Weights of a small GPT-style language model, trained from scratch on English Wikipedia: RMSNorm before each block, learned and rotary positions.
MLP neurons of a small language model. Each row is named by its layer, matrix (gate and up: input weights) and neuron, and shows model dimensions 0-191. Each number is 500 + 50 x the weight over its row's rms, rounded and kept within 0 to 999. Numbers have three digits each. A neuron's up and down rows have the sign that makes its largest values positive.
After each neuron's rows, "fires in" lists the words (lower case) most often at its 100 highest values on Wikipedia text that the model never trained on.

L4.gate323:513468494503437441514511503579523571473440490534411506499544579571497431501441591610690513499488601535489504551532583405472478498562543543455487449443478424508523501475494446387447519418471616517478650439469458438508508558509465531566511546514515547500612486524381535466497521454491488526473445478550507481532503595549465542517525502604442444525514537553414562525586426567496590511565525455498558413560557453520488558560543460483485570575499476460512501515501495522439544516458461506529524557445450579496558484494544549448488464521476470508493480491519563485526507561463524565
L4.up323:436500502526511496460458535498452481551462495505367455456508489405462512493482529417447571489471520533599565513563534534537464502501498417501574466525445443504504549512469413470539462591529409553527513536537592530591640541426484457416521489580512429420532459478445473497472468462531500444568453535499492476502359537428523516503539557543497522543482429500490459489474453499548563561518436504447518463459466535492511458466484557439509483516384435397529513580525471579548411505477372431471526492476563497562528492449533533537439530492381432505404462512557478425496482504365510471
fires in: "year", "october", "june", "april", "years", "september"

L4.gate320:498482594436505506535443471570482497498535425538511486540427568510542519483405537469543526481498472514414498555393461518531526442445539510551405425462453539532497467391574542552554453569493476478579482531630520551621507531502532436522463436435528460422445503497571458557479528417510543370500484528464448569464525629510524446414377471524463519542488463533521466563529521502502514559644556502470507507558523520457542482611585436394524556554442436495484542556448480508445552497436459522461461532508486524509529491496554529427451594508523551519542517500466502461513528470497556420
L4.up320:505529515564523556469412533570454529436548399506523503523486496460512515510447477467539636496482555516490555406454467528506518459514503601555389558572512459571532542458530422553542468558476512550527476500586505475561478478545515476520490454481520472445390462530511481526489522517425527405414376515489489515546507549472485524438573466467516498455469549471515447592519554506457451562521558444456444461588521507495511459463555476422471616481419469488463501439440553548500544509395335488424556535461576523486482506630546433408492501553521530494543533448472558435573496453496534409
fires in: "not", "regarded", "made", "done"

L4.gate472:525499521493495552493561451482464504537549440510488497572461441437556500572579504498499442474514493473490597483411403466455531484465550572568513500599420454500464522493533547571497428556435561457533467537532471600572549553507475497436500495563507424457497454478469514539527508526495627471525502533482477493539402441483535605479513506553527532493522553443424492556508487534589539534539353480415497444528569517503471485433352528453431360483503490528475600488461440466487563477529506454425491527478610535434508539481540464530434413441531530521556493575389514485457539539552414538
L4.up472:469509532569552585538547492483481450478500529505406455385425551527445445542512530458488425572452463611491470526490542490535498551533574524531479422549419474428480545461470523463493464432509511420433519455518608501465516507463520449533588543458433491531419489521436448571392482482533544505630494581467494546453484556491453466369448471473481534518501494483502488617512480517521594495642500513480476503551504475475515494579484475459536453582538502517571495501469394495546558542496491538473552525501427612395550491497587547454565579477517485460476420415554521545546477488579483583
fires in: "made", "used", "organized", "offered", "played"

L4.gate36:499368488543541488503442492469490490468516587559568420514514489454466472477487519514499569501487424482477521619481495498452496573551507560589474446580532550452504490482488430598552429570494493397480556440478494596495497510489525441432508499514684520481565551559559474503451552472489458373498502569492520573466394518536453443432474482512461518489507534581505421542488422477550454561476498492466550601551582476470562480580471520454461483555527485514484540452476490458467429473421518586582450518506627509479569432465524486567503595509528516456394513551506447423509496559505537484
L4.up36:461462430559396597459508617427535535462521541519491542537520479484533467566583498485524517527494540544458503632453479495481521424536517498459470510481578587499513484470506423516532550605490528449500454421498477537498512516544465449406496425528559589589595556524503430458471515456513563513455582479545464486428496535511452568476478540509542453379486624548481457506502516517434474526410423543465505535524625466453559519496418579487579511487506467562459421421474578561527402469494543526546530486485482445447508523505496508408504509404623517503502519477569412549495436496575489491
fires in: "not", "to", "t", "emily"

L4.gate109:614477546561451496473526412476486496403475478537477497534534561535538511497494487479417464467491519442531519448504558603489490531413453522526482466512443458514471428424523485561519458558602469530478481415513504432515498501525509440555383532538609496465563438531539544448475512497455598521483486425485521443436451493475512416414469541519486454484474490466546508509525500489628579605548494466602512531588548563483531514550457507431539564481474465473426529532441661386421499444557562437628432525505527449489501453527546437556498504484537462549529622489539499530435530508488481558
L4.up109:405553559479602560483563493485580549545446550458433514542457556500450489491468586361488526468467574379489525552514567478623561546574433470547527507539485541531510519608490500481476421465509472500469613595517431487600478487509501479481450517476473530518500405449506573536503518380531492431559461515485452530551477513486541542428463595533477542464491477509489491431524474558520508523548405469502541506511629459525532406449541541516456453517440507462545588528546511565567561478435431519445541506480532497488414495426470537443446563459527525480432554529519586520538564522605503522
fires in: "name", "this", "him", "himself", "title"

L4.gate66:552517495482456469412507400539510436590461485553481468530467561492527452437500565447520526518429566475448542543487460475422495510510442504499452390511469406535522487508530463573476502504440519442444511498457459447477576583429510541485471526575484505555499472543417564547496478423463565515472548484461472479559584518537435432461441516482536449588443467621504470509473442569518508502607499510386515585562499479381564613437496545494500589511503506550553530414464507446479463535471465499533565567444528452505473469559524436567497543413569488608483587604398543465529506555528467557
L4.up66:432485524472429483525475481451533512529551521535409473466490533492443478381540492497589498538499532384498571515503579520475489482545464510603460484462489516549487527488474510475519512516527434603482530547648483498503537507515490511568496448472518500544532573418517498530488510579464476550507457580446470540512607389496510390533527486520559480520490517506453425523415510370476593487539490448526411494518540527464542527652504489480507515454467578474529395562511557499491587501427491474539481481421442397548455503456485514558402548460476403403564581549436585454430495554486554523
fires in: "known", "2", "well", "working", "worked", "1"

L4.gate404:506494502458562507483533499495427617528478418500516468584452526516533455478468530465525585556466537474525613450493480638579505547430543493568505520497522493481448476476464570515557451507456434506507494556528549462469447525494473470510429496551508479463472513463592484484486516475493583455502516523461472507417386548516526572480521496431483527484476539580518526492527430572603535621545493443445487509469549556505513480355587462480398482484473490491499506511535512491467429623454623428447686497470573616456518420513409556519517523499494487500469471563541458567462545546454526495
L4.up404:541553498451392460515363532494568497533451465506524483485499487524565488529483561489486519494468539454484482452478435510409454496495442610508465543406448501539543518526583489508523552433519548534536377563564523468440532491532455563502485529575532471506596513455546484493510534531480502577397534577473444494485535413516385545487505512439600518465492520483502554564580510467588393556519467431475538468444511522496547538478511473647502514557598525558540533501482506464460485439472545544526558543444563525520466502490476465512546517477514647523518587548591567436570607557569418551
fires in: "its", "his", "their", "including", "her"

L4.gate501:501506464547411569489459545456516484509524463516553479473541547482530475461473546502478488613451525520464505430464476492549377570497520468574461477504455522549506485495474601480585405402423523479508472476492540402464512533477543536460518470500371496580494564478557523572536462369557558573462552469432509506476446507475416470599436475467515423480465566531527514538454490502479460530542454636621498495494440543394584508450556571524552533456529488558538515537428435539486468533524547429473538547494487564484534447553476619465498599474516499536589488583465503549456492569532585441
L4.up501:478493527446556468558465455559465448561473472460512486464539534480535471484582500469498487577499592588501530484588546543521467471501400513441502552616435518484536527569426476525569552504458512525503474443479519506435464530485551518526564520495462506644633489497643479608466471505561590506483569555492488551490490400498523503543539505450540518428344551487436615631467445495465491512473497458529442525507562519472464475420559555534561410467468446504462484491450560522574417496519565528506470563436449512499374570452529503496501522450506500466510475516434489426580520524493540456
fires in: "included", "including", "also", "include", "by"

L4.gate177:512447536543527480601532511411486410479545424598481411458517529560436510383583503465508493523525514450547523475497460526440489589454476570500463508474522460488432479486516480581555423423530510491452576457494501480466546502547481460480485506473410452442406464436559485562547498523561470468544476566430475444516514513572439451476505474450605514531441444479530631489483510443573548460455540519556536563563433412492545588543535503543552503589528513513489522512394503500475526474452544496553526591454496534566553392483408381632459509427546485497509523598525568493457458478500538554
L4.up177:527563489519438455478614476474582496509386527508400497452501491477457463550583534488442499501489470456522561489536559442565450526511542478438529451499528431553545431465512405474502456491518457521486487560493601509527467612465501493559461457497525517561508422443445449519538525566501507486583512473523495472592457527479637449456424549527512441440494522531509471452512567437397515497478439546482512554378469509478497494548476548476470547505502500516510480565505568524572556373418427517384444530558407432457463516447473354547425501449541489460426604510526536543494504443462426439
fires in: "there", "votes", "households", "pm", "turnout"

L4.gate459:468523486541535583376563500487449537479541503499537491496488566469554409563531558525467445499489541503452534515441488479560476506435565471584569535437559475451422414479393504595420532409497530493488451420414518642458556488471521492532495431518620458508501529430550490529544487521448508492538491514501534506443536587446595480612488456562452492467451430483411497476519488506499654494454474544568526537504542488503480563474440507472481481527447494549445453503518500530447445514550544574483482509381516441445595454487450478511516465454598514516561468481506385500533472614486472590
L4.up459:437512503552456447492552564449553551558523412551499531454388605517509392513586548507514491535484461400499492466463480548510529505401534470634505542416556511479479425434467563536498469450565516557536466511556631505440464429532442547608520466519472533485511461451554508506450469542536546546500431606582472477496469526505557509573488462498495507466474460459411496517534467591496623512494436431570477568417536541443506568550500429491489419499448497474457569509524585501472407513471542479534459579494538467486593493549467493469477465390617483512477467455578500574517492539493502476
fires in: "he", "she", "heat", "sheela"